MLP neurons of a small language model. Each row is named by its layer, matrix (gate and up: input weights) and neuron, and shows model dimensions 0-191. Each number is 500 + 25 x the weight over its row's rms, rounded and kept within 0 to 999. Numbers have three digits each. A neuron's up and down rows have the sign that makes its largest values positive.
After each neuron's rows, "fires on" lists the tokens most often at its 100 highest values on Wikipedia text that the model never trained on. A number after a token or word is its count.

L10.gate338:498536505488464488467517524506525493518455512514546524496476489518473486529513511485494477490486508482543504481487497465543498484496507493539514479535483470508464488547458498511482514533468482501505476493524500484543489507477474497504492528506543514516561513466513514493500525468519550481487479515472511509515505506499496537547533496485519551527536489483436427505481494528477499522446494499445520542524527494503473529503529517496468499526475511484532518517500496527533499511512528506508469496511532527448494518464504489472522483490497520495532462540480453478548516494540546476
L10.up338:463541494472455477484454502496538516519493486535539521509477500512503511492474499529484485470457516516550492535502522519498524472560496479457499494505451480477499469495527526481497457508509522517442454457512485497503489525492486499528479505492524470527516525483491478515500546498507508522511473498528523490506519502451513513478514536489534484507513483502507461492494493495479496510472473552502500510487483464495463503477499521515501484498482479508523499471518511493499472535507547471429470450538524510478496530506458553498542504477464532476555485496500484493496498446431501492
fires on: " " 25, " s" 18, ":" 12, "1" 6, "-" 5, "." 5

L4.gate146:480501470495483493552508511504471544489500511515478482524506494538476498518502491510488483485484514475589485468477527502450482508518483520514506491471507516500504474457503494479502535489501458513484499507481471471479497518478479493474527443479460515521497501471513484495533534538493542533510515473499495526456480469506481526467500519520512523531514501511472470491507510522487473503455515535447520533499506503495504514448478527521558535520498478469543556542471521439545502494496485519508456514463522494464516471461513492469504505497582505480504514513469485497506503516511502493
L4.up146:486476524485470489536513530501494533516495482502490478533523527515520545563477480486523475482474478521523470503496493466457527576533488505514520518495508522502509456485534546517506510532516493517512495529451531511460487492481464497490480488495495498515497515523490507542507510524487490511462479450512502483494521447510509491500459520485515472511542493521509533481527533500466463509473489487442499462516513507541502498512493484494514496537550476477546511535485509453528511481472457517518528488528516511475534531448472497544500510524536510501511526562506480499489488462486521535
fires on: "s" 27, "6" 25, " |" 14, "1" 9, "ham" 6, " m" 5

L2.gate228:456500453498493545473489510461540541487493502497513574526511456519480448523555519500491463499511517470531523458504487505486500483482533516514491479500506506552505484507431505545509504515492512548529524486506504489536483507475468505506545501515488474507506474504524540510508468513503503480504499530502503455490496498543527470533459530478468514526520509536470494489471494488458481529487492522517521454524518483530499550526483481472515455520518474474489499523479472504522506531500541529488456495502459517518487523523541461482511488472518541476497496525501507498519479454527501481
L2.up228:502497520493489500541489488509567506496513475505539538545476529504493482513567497520508473494540497492518528462509509477487499482495502499501495462473506457498482516491464497477495490536516507509519518499472525504516485533473484494488574464533485516505494445512492510529465491509491540481512467541475519459482545494513536473513503483475478478481538510543500504502478473505477454543477509515543537483523458520490488476510486501443470481504498541479478465537489512500549508527521512537470515525499466492437467542538485491520477525481483531505490488485551512499507474477482511503
fires on: "\"" 50, "ub" 6, "ell" 5, "ry" 5, "ur" 4, ";" 4

L4.gate103:483505494507502468505461549516504533505502525485520541524541503510516507506476484480464505496512509538491498499504461491520489483506543469527534497528518480498508500511522541510507544487510537494499479458477505536497543499482506465556486506445527461508481469513509537500507460537478532477484528513462495474502503480517530460502493505522562471499477513465486536508502489480463494520477445473506500516465543499558518520499552521480554418499504534491531519482540438516507482521492526515489486515493493505489486511529493516496458475512492476512468494461522507503544507485470508501
L4.up103:552497533468484499495511470542473473476511526483510503510514508507484525504495507460529501477514476516503544469458509506496518475515515517496507504530507498514490524494460526510545510514532468508457514520523547524533543501506495502496488504499506532481485440512482505505486539462439558538495495512507496497485477527544520495475538534384483441501476461466513485503513533526524478492516539494476475495488486514519462487513488515494512466500520509460499519532534463481502470487501503508466515488504455473466520495495515501513471508467515499495451506499514486458469513494502489535
fires on: "u" 15, "," 15, "om" 12, "ut" 9, " |" 8, "ot" 7

L2.gate18:491488505451476454509462505542498505522533525516488532510532510507484527491496479493488543511508508467545423503485542457519490499447497484498540442490500522511470506482536491487522503478493519494493500524495526455539506512495472494491469509468507478520470494530524522489521495466490500513511496476504499485483490468538482500503524463528517503514530476467495460493437514503497496484500541480466464485489514505484506499458512447500510506473515515476487500526476496481472482517489552529505496477443518469468517489499446421492502497422505512490514492509484512483506461473505457492
L2.up18:477504525483503475469500559498449495509526524509488500493445502490500512473463486494504523496485492543505443531497470487512451481522514487495535507524514485479497510477489552476475508497471515463500447508500510476483522503509518495453459449516475515508447502510516506506507540449500474498499509469489474482492517487522473532507491522528493469490528487456536527480492538545516532498497517475515457420507508503497505510504539503483484484466491509486544490541521512483522500443477483504471506483500487460539559487476510482537526515533504508459488525524478500479488499494556536495
fires on: "il" 21, "ate" 8, "ac" 7, "urn" 6, "ort" 6, "ance" 6

L2.gate179:500518492500441487524506504470487488506499495481504569509499441480489445510540522449492476477530494493515494485466513488464505459484498490461488472461525463558481498512466485492489535550451470508483524477498535495511498484519479466551510518492506507486529485523508517478521479542532498493484477519519513490498502471509526498514470524472549506505542548510477482502420504504463532522551480498510545536493499479501464552523507476491488494516502451502508495486492472488503511480472539502509470481486520478505499532467526449470507507490498499504505530503514536486550506490487522499
L2.up179:504522520515507465524476527520495510486489521477504500515525515518530504526532496476476508505540469491506440510502528498494480533494529510520528512520500488528475487468505513552487472516511505500485481466469470536480461485524425508499523487470478519475476493533491467493492486499474514463461496483498530459539540451479498480506478498490512478546552489475480485516505558545513494514495453493499494492530556504508496493534489456503488472551475476473511461495495480480489514451470490495471488483510522498531503491498528448508477541500541558487473479486480454473468530458502505520
fires on: ";" 88, " ;" 5

L8.gate230:495518526509481536494575504544542481528520505514491548498509518473490510507521493518465480517509504492517518473544512482529493585481549516487488489528555467505514472466520493455484489487488531478533518465495564512523479488538483487499489516455482513500501502519524531504505500487528496495504499482539489482499525501525491494515514497503473538502497476517493487502473467456467538486503490508526559536529512468530497515519520478514482495488512457469530506527529496506486528504493528572489475505491499523545478491502551519449504478498487462484515453456515508511516498498528476466
L8.up230:566525500478451493517518487530484484556507475475516546536530518465515491527541519495481507534524502540458511497481533476518520514489514467451572479513494457465497470485516532489529483529475527527487535524517499519514463515501473505462493498512490511499521496504510523502513480490494519504531505477547478462468526484487494483483495495462491477504526479488515501553528496512504470495526546536511507514499494530493521550545551502551502486501555513497491531500473470490518552488497496507518508478499488472530472503546485520479482470544474514467511488483514505485537485492546497531
fires on: "9" 20, " first" 15, " " 11, " final" 9, "1" 7, " last" 6

L2.gate28:467572447479458501492488507490533511476521540518538496488523473495531542518474528540494449539496501468509466515506471498499475477502535547487496499452494576493497491474489524537480509479485536494491505542548524475562500524529495509506460490502512506502482469492462486521503483510486483526494509509513497537473491512530541529500482509530472505493483469498513492487507507502477511456466464468543484504506483462499535529484535487517525511506497484538490478498476515474498518498485469518508492494506473564502481427521479535518547520492527518479508508488501527528506536524506521511
L2.up28:483530461495531478486487520508527528460513502517542513477519506448528535507506535556539538520452498529526543515512463495512496470492507517507487479481455506471503535478502481484486493577476501508479517528538541462504459516506529523547523478463512547481506452527492489493531471559460492501497498544476517515478488507512514521507481522527444487501510517491476530517526511477500553505546479455506496495472465505512506512532489496503483524485475505514498508459524503460490496504508520477513525477495475528512484433495515497534534478547491494508486505507487530518525521502508487493
fires on: " Col" 15, " gu" 13, " All" 10, " Jun" 7, " coll" 5

L4.gate31:533526498528484476473530518499524556524488539492517512525497421479504510488504495469490521503538527494534516492496521507522510469499507493502475509485526516525502470488484521486487533538457436506498559465496487516517500479448479518517523573525513505487512467489511504507543511503486485477501496526497517469469485479510479559509526473510538533518493518481491529476465538522486542490513526541514523555508494487500483508501461492473485475487515516511499498524516469533532494532487535481486451512555485500510483509512519494440511507446492495523506488534491539511554503521493516531
L4.up31:497497499501452530467512477548494536541556492472536508463551489517508481500536487518507484468487455495496515511559507506489499523506489490496515502544506468520496505510511446490467489557452468477491504494482477566524480531511494538554500519484487544489498461516500509482497479482522494518512462551489558481546500495511489518486477492471530524491462477429493524511504495536497542526445473526517511515499525494535493479486516492499527507536513529483509482458503476519466483457503500538491495489511498457502483541492463492465509499509490508510516507513483534498519519520521506512
fires on: ";" 51, ")" 7, "o" 5, "em" 4, "c" 4, "ou" 4

L4.gate24:495548460517482499546554465503467454508514498515476529467538502527495491495523499558479480535490528483496504517448484512428481522516517507494473499495498536528517482467489509535523518446494447557496488491504547493492501503534483496489508476485528494503513488453503514502536487477466515495498484479533466516514471465502552517499457526497516502535518527506512464504486496470464470463470499463467521508469506484487480508457521504489514511543495514503495533515483491484503508463485468494507470455427579515463511481471510502491497521520518500487487508486499483480516499501482505512
L4.up24:478501499574508471521486484542461465468500482504465481520506504478495498489491462567525493502462450531534509518517520526509524506488480474535525547485459454491510507455516488521513471483499506529488496546502541493465530483516479480509485467513507501495530467498497481542487528529492503461498534465486520509504493488491529470504498534458507538499485469471496453524464529491548477495478544512469518496490509495549463533491514540495507453499509514515508599520470507498492482466491502493514481519477515521503481504460520473517485517504474480484467481499502462476517510518498505495
fires on: " |" 32, "ing" 14, "ed" 13, "s" 10, "end" 6

L4.gate131:471491530540467483517526506476525560472497506500516533496480556561490473519475510526487472509536499471528449451503503488477464491521517511453494542464542476517497473534500488467487534520466514483482516500498510483518528534504509523486465537485497479503487483476538513488521492516515469491487502512498539493517510498480496469510530443501560519515480504506500490512489501492466531496499509480497510519467508479557533501494475428484545476452527514526527490539524515499491515523512491538507511475505520528512460508554535481486507466491527535492495434478495526505527492504508507484
L4.up131:510529492513499507502499513502490483471475491491477499493501544513485472492516507549480515496495514488446528462508505481499512558478498512483535476492523460531474481538508485519513515502487495469509527512471474489504505512499505503480505501520551504527547498489505502480483431520553558485494447497543493505538493476476499534480507494476476501556554520518525493516480497455498535495480478489495475513542515494514443532480516526513496460476553455483455519530485512529539516454520518527500494480490518476475484525502518429503488474555449523485471509482482511504497490505507462477
fires on: "\"" 67, "'" 11, ")" 7, "ham" 4

L5.gate280:519500449551516481444456563524475509518488519519521485539455471498482502487490550517494527517478528542493493489545468519474490484517519534531501504521503467494491502533436529470492495488512533511512506529478518481491494524511548542485510500550487491509506457499515494488494532516514503478485513517480490510519520499514456510517568507529469488528484515505481520499517499528493475524534505538499513488505476495502494493491501501464483537505462507434504561498500503526515554482530490506519513518505462517510515488489538512477522567454532542521502501529504484536540496498529483506
L5.up280:510477537536546491463464528503526469525492458473506494501490517446501501482525509527507491508490513511482461451483491503485484499506519566492510479497477513493551495501500502499465503534470496549509516473473461499505488480486525470525520549503531504505508495493528485473534503525544470487460483510491486495448486519501453518531502483471488491496461518500500556520509488490484426524489461483475438507472454524525503508462505493489483462520519518507509558481492517490480481517463495503489492464493454514550529489483505513495479499497523528525505536488510510448523489471519525554
fires on: "," 64, " and" 31

L10.gate84:516484524509516499478474532500489477478498500489465508524523481486529515450519529498527511497469477473496499474512552467477513509522560522507461453506511475518516513437502469520543529519523497491483537510446479513508518457491490536546527544525454499448513445491543491496526507523516525492494502532486521500507531490532451481502521474520503479494499559505519487520528498487515499513547514513517521501495511510516511501469520496506496531524500476445498508505492490524462526519456525525487460499480487496482512564497500499508523562516546540506538496526533527462490514506504494473
L10.up84:517498494522519516474487503558496485514548502470464514501530519506483523473503472463504485522460458493494477534482456511479529511502515497506491485519495541525467440517512540554514502493513518516480495483492504489514480480442473532502522504557526432527528511494510491552482509499505515495442475489476475489474475518510479534494490528483509465558505510490534521493500517516526505476454478501523445473481472508572514512512569514491504485469517475516552501502469495478517489487491476479496534457500524512544540502521522484503479540512484530496526507513506498499499493492473513479
fires on: " and" 55, "," 35

L4.gate42:507525485504463500501468515494539528493473506477449515499484508551449512497533500514534502509530480510500514473500483490459486534496488512517502475455484472532489477492513478459494532480506523474543519478475543555501536523488487476473493490488486513500522512470503464497508519550479538492475502478505470507509444447530491449457512485503465476491527505508463508517489523495475511522510449509480474511480507506477474516533495477485484492480499517500556532450474501485520527504486521591510482500472501521499474461459497486490508510486538507516515565523532487499525498447507524507
L4.up42:503517499528492487460492499486447475477536512532476479508495468484514432458486522513466520512511508492495429500530489523493491492496540514475494548466478472489491479496495487493444493467514460499496529510529506472496466485509500555508507467551512496469508460480505528499520502523456522500552447494499492510500536525507455476501563515441510542476511525501509444494528498505504498445519488502514483536530515454491522472526473517479501495487502514528469512492516498509516521508495533506538500514499520482489468479511534475432516502498474459512509503498503516507493521513484474450
fires on: "2" 15, "0" 14, "6" 10, "ult" 10, "5" 8

L4.gate154:534542515510503504506548483510459476495510512508468494503523474541548509468473460516494488483493538470469541520509509509513517524490481481483529484523456505538501492536483495484480483457499478477505504519520510481443551467520533508511506509492508482523532519461463509470500525534533511521496512506548448560509436491502509513487491492452487490530563508495485488506498485506486496487473511495498478495505499533511458533472522494484468480508466505503488542572498516502532509521492491519494502467478525503524508439497487492517541509494532505517549494480533425507480496528499524487
L4.up154:530536508510495448540482521494484488495566487464541544505521500507493521505508527509491485513475509531503495492495477439468447469464488569527514492513462472499502496504502500497514506470492556512504474519523495534533494454526480447521490489478507507492506550497486517485508503468486447515487511489490499486496489470441578482504498519551521475516504492504478490529503476525529463521521514523521475492464512499462531494483551509479497490471526516490462523504511520456515489497522520509489522482503481532515509493482475459512490490492497509429487496496534512431486503512490519494
fires on: "od" 21, "es" 9, " life" 9, "s" 7, "–" 6, "ers" 5

L4.gate268:500514491487496520504500540499538523508540521554510456437502484541454525505439481525433485482505508537490524510534491495497454495496500519500469493534520477501490518542495476479495485519482521493520554473502520520474468462476526496533525511522518457543517491485480472517460455473534514477475528492493501530536460447520513518508515520500506500497518536540494479506492478507497481471456532521490524554539500492497487475500508507498506516532466506487502501565535531533569503516492481502495509475493522509441493520471459519509505498494509469480507520485503522495498517498480508492
L4.up268:471487505502541540481492504466473518502491500494522492504473502475500468464477466518504469462491495536465494552517520475502494479478455512529510484499488412476518526466486463542499476478521483478515487470495515514447548533498542476528493484545451486515504502505563488522531489521534511494502521471484496532482475509512451480482481543540515477468499563531517527512504479485503497497525535502514497488497503525534448506508502536474467460503500484471503507495488495492495486486473475502509478534510527529482507507461515505503488445515518449474484504473489494488494526555466489480
fires on: "h" 14, "ice" 11, "c" 11, " Z" 10, "s" 9, "e" 7

L2.gate334:493528475507491495552475467468487511504517508486489509489520465480522468518526537471476506545526509492522437528441494470495479515528522509554491464462485467541484477511482498532492506545495487510493533459518523495520513504459499520499504500515495514483513463487504511484511478574519506485497458534526471510517468469484493480502508520488512527554510508550488453497475446514476511513535474471525515544549530483514465551532462467478496502515525479532496497492484489492528524534475533523528450496482513501527496493497484490487498497509524511530495514481523519462517559517487501508
L2.up334:504494488521527496499498501481499454515480514449487497485501492512481479468514529485444471493496529508542437462492491460482484454496508515538537435438476487551470485497534511460481500518502475482467522483506506493523505528538480477481526520493546509473538476515491508472512492495529535546510523486499500439517521498467498474517432503513494539503512473484481505522466487534494514500497489507499504476490498514537491491504481481520465513546458472502518473511487490504488514468469533434531478513491472511473511457511497473519500508466494546554510458520480528503502511515510493497
fires on: ";" 50, ":" 37

L6.gate382:456518466504480501569476482485498512507518484507498555489498462495503450481512536523477471507484483471517509481498533485509490475485521498525500442490498480515471445468460518473514485497500429523511465491503522502550502521475492498537476489488483482505480498494535530507501497524493494496508487502534524529484524484508508469503469531483473538529507535522455480476507482494486449512479541461480547481479494486477478520504483483523508484522540458522536468488470496468507510488467503486520493500495487505488516512521546431478496514421533499482526533510455507550504482504497517537
L6.up382:502473517523470500482492536513524432509464505487509507505495514473466462521509498462498491527544536478555513514516507492482512516486488486463493474515524512486490471509556531453488515535475477516517518505523509515528539518503523492489486518483532501456541459549456469507514455462501535492470499537518535513501537507507529519504521454535499516451508521489487463513509496449496510517501531488522469482510520489518470466548526518463526475483484493480503480529483486452514493532477500482458513504486467487487515475450538467474504505514493505491462530501475479474520471479560499523
fires on: "." 42, ")" 13, ".\"" 11, "'" 5, "\"." 5

L4.gate122:480546485502518484550494542546491474518491554477512505453506513561497528499478537530456498495533561503492488525519497506469465547474535492468451483506480456506490517540497479509476443465502486494530506493524521525502498476497524520503476558454491492493511502491495526489454444448524488511507495520486537534509481495528482542479515541515504483491508518515500483500487474463495504474515451527524505482498512506506522498510494499454521479489507506489457527546555514507502534528492504512503504483454486497504485514483513482483531517529483460489492482496571491496515497510493469487
L4.up122:533521487505541501499506486522521556532486522484510493487488502489519507527487507476479494451534527531472485561468552540514473487515483517490499511532498482500513498476465513482528479518513495462475552478541493520473468510531533535515501519477508506499520486490482531494515509446451527516445533495520493530481495489570482523524484480511485513498522484517525503522499526472474508465489507512470515529491456531527516518550480516507471489480461467508522473483442533489511502496450501496513507469495486508493504547470495530483486506473485514527466535470495549516471494568508531511
fires on: "c" 33, "k" 19, "ch" 11, "e" 9, "n" 9, "p" 4

L5.gate20:514508493506445521530515536478521493470546497508477524454517484491486483470487497521485531497549491482496551458514510450485524499505501517475490485476532509492496522535514481482462504491487493491528507498521524537513510468489542538513529520498524503489534482494524507467510457549502545502486498517483516463540470493503494489511510541514493508538499502513421458471488508444468514513500470530516528500495526497516431483510496456493519502498495510487449502479499478471498513492535505523545485505518542527503490511543478455432489544452500500521475495483450500498487484494512469517
L5.up20:513518471488466506492535521506485479482506491462478519466500477485473503467470529522510500496519504517506511483525496472512542446437514532484518486495463506486502507498518501469481515485465453512529500488491490530550482500479511503515510494532517520520530525503455525505531512525467519481487444546438473485514468491488505505496473486516527485477485486510515533468487509456478501497541487538513478472460549486514458511493491495530480480502508505484462487455542505455479513447528521464511477487530521528514476516508495468463543498462465499511489541451502514531459472483472474551
fires on: " (" 54, "5" 19, "." 11, "6" 7

L5.gate363:524474517474461526531474487484512520524552507473532478492540523468529521509529458480491503482476485497519479504568453510520449478517499470504516522473497483511506486518533512532489537491517517499542491504509517511484509518466470523533485500529508495455521530487566517493515536500518493476504499478527511471494468540499494524538487476441538471468473502480471545528486534534497510483470486490470525521490477504555488526515480470473497514479521563475494502479535496526498509521453522466519450516511469501511493521520486531474485494514510504539495513523512543530541471478485512492
L5.up363:492498493450475540457477465474491534475490491519486505505510484504502485517500539496500464512495503496467528470467510472490492495522514510507514467516500461519507508519496532517547485477503506508511512495433494527523511497466499536512465576485512554450523480534491466492458487517481464488528489520475516479491492520466492504476486532505520480489478524510489506514509530485472492489538485567455544500482548530537507518514519504502545494515530502472456535504487458501545500478476535554512479497479478484492487496521490463475511511500523519504491482501568546553548500494510508506
fires on: "," 50, " |" 19, "l" 14, "." 5

L5.gate130:491483503478543490461525525480492491514490503520491469504450515510483515493502516512480527480487504534529495494525488547522448532505511539473488488570488536497515494495472476492496508463483481540507483525484487512542465490463509463520492510460510524501536499454492510479486489441478542535473509480469480512545524505481509510521545479496479478480484506499491458497504474480497540524531489517491482505494521484512529497497562519482474508533478527459509512511512519517457456562471439504510507523482477495516496516452539484513495574481507484501490488506498508490530460458544501498
L5.up130:498490513471510509532523488464508456520513517541493469491462521491500497490475504540495516478513497484531433538502489484488466548538496507463491517535514486458486488522467532511465530483492452516485480499490508527507491531521509510495513505514488475508522508459502481480515489516516531538503463484486523523524539521489476487540494527522525485522511547524462501536499452498517534498526498508506482560488473494502507456509582519517481503511496508452485525520479468520498467501531532517499488519449516532523523549479514479467511538498494449483477492519466478505467471447532474475
fires on: "e" 34, "in" 8, "os" 8, "o" 6

L2.gate331:456499519503513549487537513525433545531513541515499531524484498493516499482504569492492536510520496512467489486488510469517496501532515471556525481465494500536495490460428506502456485457483491517495530513537510505500514500497524526467485530494511488531467446501517495511480519487527497544490491493471455483491488536490493504497525497506505521544479499480527532487454496510489490455501547492490482464501499482480508502483497532467507476473487511492486522500538482530534513492468509485496449493557514486497518538505477439525486551493457493503476479500461465472510524467509488518
L2.up331:486503475472553542450493533502493516515509514507510491490478537464520494483459506475470474521499536530456505544523528476475470512511499458475482496490534514539528507482531528481513504491495507467497494495471478456487489481512495521517472465492486506529510499491509514490519509461543511495460550513519544461459522516463454515481506479491518543493492475505540552464482528497499545494483509450524520490469481512485529449482526468510505510483488481527493512553520474523537519477524476517502459430497490489569483511506516513498519481476486502499457508509492495523484502498539464493
fires on: "ac" 10, "ig" 9, "ere" 9, "il" 8, "and" 7, "in" 7

L4.gate147:507529514491515519514529465507517519452535512514462518483495487574548479470510501497469471499529516508509510468478449517477501530501515510463512514454506494554520515474488481493489508465493497481520496490525510540485510449529513479509483521527496515502535489451523546495504476553493512496489495473503543512550478470525471509507519542459461495499506513522533507484482498506486492475534478542520450519529482531498491501449468488481460483510502528488504508459449476498548472516508471557486447495504496521512484467506515476499534502502487489509529466506545519466499526487484494541
L4.up147:500482476467479501520523498467435484502504496509514508501580499479481494482510500488517491515453503441479451494466509488500542482492476515495523536477496527542492494561484499497481539514468497498487504497462508500491478544541485487509488540477515527560498482464479482472520498520528526530458463505509478471495487479519518510472502492550521454527580474542485490477448534522477495494486536521505493532505523492515496528502495489515539489495502520518452457508478491506491505514519491494502506528459532492491470545532515478484526520512476475493511534532503471524476519510467478503
fires on: "6" 18, "\n" 18, "9" 16, "5" 9, "2" 6, "4" 6

L4.gate125:497528516542509495494524494503444506517506508469495482472492517509451501486496489509553516527475517534488531465532540471464509501510514496516497484495505483552470476509438518497530496501487538484482534535537520494504506497497485482526525498486511495528555495502530510516479481537502537490484453508524491535555523446504500503526500527486466489531533544513481488523487472487494499483521527490532484478503543506519437492491584518530521509504504496502463545491508475516512493479545526481498533468476476504470512461466520471535529570509510499459503502461490498499514499511520481502
L4.up125:507484539551517454526479494490487500492496477529468512475456508503458514521460498511512497511484467514514497538524484505470506483566509533492503564486542506511551521460517485548549511507529522530471509499474470480473525467500470492509547518449566515496502493499532470524522480516492496535484448524497505500465489504479507510512529479489516545508517508486492495512508513483500506501477499514521463516517489509518432466482542496503491540480523508513503501536504543471491526460513495482435506528471500508497525526496516485540479523489500479494481493530470532459500504476477504546
fires on: "0" 36, " of" 11, "oun" 6, "ad" 4, "pt" 4

L5.gate263:524475482515503516471506544559513499513528483497470494531542514490481486557513483497491528499488486531533491471491488513515473540473480513499458497485517485518478514467493485454491513489492452501482525477466487520490477497489482474480508457521491491491480497560515542535468442535513523499511511577477515485459514475507525487501488494513511489502516510506507520534521524499472501461454492491527487517514504488492450506557518518475549533468510481476552501476485493502544475493459468499469481487529482508467515497536458490435476491507506467508514542510471530462535489492495497520
L5.up263:494485504456460495504467507512481496461491440523486491521477495487524491494490487522482504520509494456507456541483493488484512526530487437527524549476476500494521508491498479502519509533458482514498494464439516531515477537535517506485507512512512477471501542511477466513543454504489506494518450485479544481468516497475484505480485514547491491499525510531488511525530494489491540490476523512501542461467500539520530521477472489494469494506504455510554500512509540494500534499524512469501504502488550480519571556484544517510488496528491487514442528449495536517502501494526484477
fires on: " of" 37, "." 13, "ar" 10, "ed" 6, "y" 4, "il" 4

L10.gate351:519512497526478490504521489515494490477510501473520542484446503455508518488469513482505486542494512499506543516533485491474518491545508476541501505498453471549450476501463487514458504533533542482556510561525472500489526488514480522500491531480498542518537497495511518498516490510503476475523514460505476504490562499508529507522522530486506500542500498493480528476535491519496495507474485498449470469474459490514500517455516502491508504467486467527498518517530476493524543536474489492493558505484500503500551498435498508543452467459483526515525508456527519471476524491499523521
L10.up351:525518494527464472486426480480489498511533509499493509488508470482560513553465483479525492503489523539496497551448508513472461527513546516492513469498482485488493502497524518494541467521493502515481523489500512497493445490514462495481479440479485493492482469533491495509490515461516500534515479505505479447512532504476506507500471516510526470533479500492524476526487508528549519503491518558478517450483481489543470484484511515530496524501536544507532502515503534484562521489507479524448534485519538484523507514529479485477494455539505531520486452537508495506502488470518534522
fires on: "–" 65, " " 20

L4.gate119:502471499463493484499491496481562488495509511525486462470479478544489583526514512502479515483499494469499482494491498530518468508511488510487473511507548503493474537481492476477482471538477531543468510512510487547522503500468507521492510499493506469514525468461473456455524493530482544502488526504540495495488443503503512501506500509454498457503516488534513447490534509509463502503516466513524475549508496481540434488500511478480496495484471521493540514499494555504510492519521511497518488554501466492466472462530442519481471558509462518509479469502513499512529505491469465496
L4.up119:461449500487524476457457478512494526515494451503496494497479487496493528523518481500457494482539464509505479521529466485521501474538490507552486508488474484472555503458470463517511484483481547481444518518462449499497527519480532501565487468503493516503477532526514449497507451489463498548534494484511520524483502496478482497480536510544572487511478509510517474483529550497513479483489510518436538502514481505497483497489486520495473518462524487523508468532474520507486530499492503508469485530490529483487489540478471491522506496499478494529504496481523518516510495527515508440
fires on: "a" 17, "al" 16, "il" 10, "in" 7, "o" 6, "y" 5

L10.gate230:492501493500495500517486530438466537480525509531539504482475526467478505533492500468483488508507531497529486519539541494503512494505500532513527469568503483526489463502492484539494489466533499489508535520489479506479444488481479500481527527468491500492486488496515535444523515506485478508492495502499482531470519500505540506455508534410506498532492527543501506515463470508521516494521485479495540473525445527478518528481455473527527508514519568557483483519487488517515529484503499513519506518498468479511486493452462510483489508450464488477457452504483480483504493494505507534
L10.up230:496488508497484500541516514494445488509494511464482528465511467497507521506524556495484471494522509504489448517492464526496448553489470533504551494447491544463482493511513541546518505442519483468497477481542500524497509452521500471430503500492478514519500488492459532510502492477479489463469480458535425486548431493495466495500474467490518488493501502507499493452493551513487515496483465503484518475480493486491493518491499475497520495483492496513573491496533531512501476517469536487526519491499514484552478512511508479504506470523505527502492488504507487520482494483513470500
fires on: " " 51, "0" 39, "–" 4

L8.gate190:466475488537507506515515501498537533515476503517490500491475489485512518447483518536441505536511489474552531502558510479526475505501535499485507506565552473520490487470513429500500538498504499478515507491484495526505508439476484483507544512504532462549486499474525503508462495522492491491457448500481499528485457516509515546492513498497454525508504547511511501467492472508495503495507472492497487509511470508524538511482483486502512468508498508486518484508557488497495528462560531491498452496442500487527450538499483482496516511511488488526543530500518522489528552530498503502
L8.up190:504485516465517542542447507509485494524481521540534515523538481528480487443470480512485502490540487502502501552493542507448454512494498545479513533520475541496504473511458496492498481485523495473512566460520487539465508518491508460489489488494495480549523478519500553497459502480495500525479498480504512504481456461504522467504502530495471492521465495511527516513481496505464532462477518510508497474506506515474514496491508485499524459491497550479535471517497467491499515468502491472463481491484517514501488541519522480491481509525526510529477530479504473448502582495514562509
fires on: "c" 29, "n" 11, "f" 7, " with" 5, " sp" 5, "d" 4

L2.gate377:529496516492511518512472460466516505473498490463541519508525479523500473529522512495479490512535536472527469484512486483538514568521522497482499448436478472539507464524521517529491519523472466492508542486533524462503489518475529476492493537473520480503516493441510498513528448522516519477517470536534488510488518483495516499489483509508510532544534549555462455535505497491441486497490493504522518530512547477491464502523486488530500465493525504543478501519487468505507505526469544511520482514463474496529519476529511490473491478456489505530507491556479485507505487499487475488
L2.up377:492510495454518531510464483471476497500495512525507515513499481500476473510515535525435480516507522474514465506475453536478525501471529531522533441504486490563501459516541490499497496535450474478488529549465481561501515494516520521501493529504454453505558484511511499472512489508516540467493491514492526466539435513495533498498501532458507545519546467487473507518508515518501506481483509524519463497528483504551484483509494474520487469521496524547497476478452494511494522510510484489519496474493487519514541500501536505464488522496507541533488526471482479530470500499521515492
fires on: " \"" 31, ")" 19, "'" 13, " –" 13, "\"," 10, "\")" 4

L2.gate260:503554492541489517537569515495500509479471511520511517510505467442491461486522518474510520520519519504482517517466562483469506507521505502512533502497542520526507505489492532478483476499472489511486531467512500502523461455515468520523531526518489532522487448471467493464515505579539473477490520519505520491501463460482492515543476491461534504512530527478511482505442489502491482467517512476524497527486505502504495546517501453498509488502541479480500516495505453483495519521493529462546461485506516490502465512516500493468511514535457491537500440527493493538474524523485495513
L2.up260:509499477490512465487471483505500513533494504516507475533507548501550494541487457489464502506520498470469528473522510479450465519515498505508515529458487471503482484490507488512527492511484554494487508475502520509490501480521449518496496439504476527497546541522504513542451508465516515554509462537505527546486511452462491458515475568506483455514484472469499486496532526514517464498527522505488525538503491480497472498497509453508492554501470493474519507518504515489482536486447466510488510484546486495547494546488519525528499497544524554475482493493487512513473485490522507504
fires on: ";" 68, "n" 10, "0" 8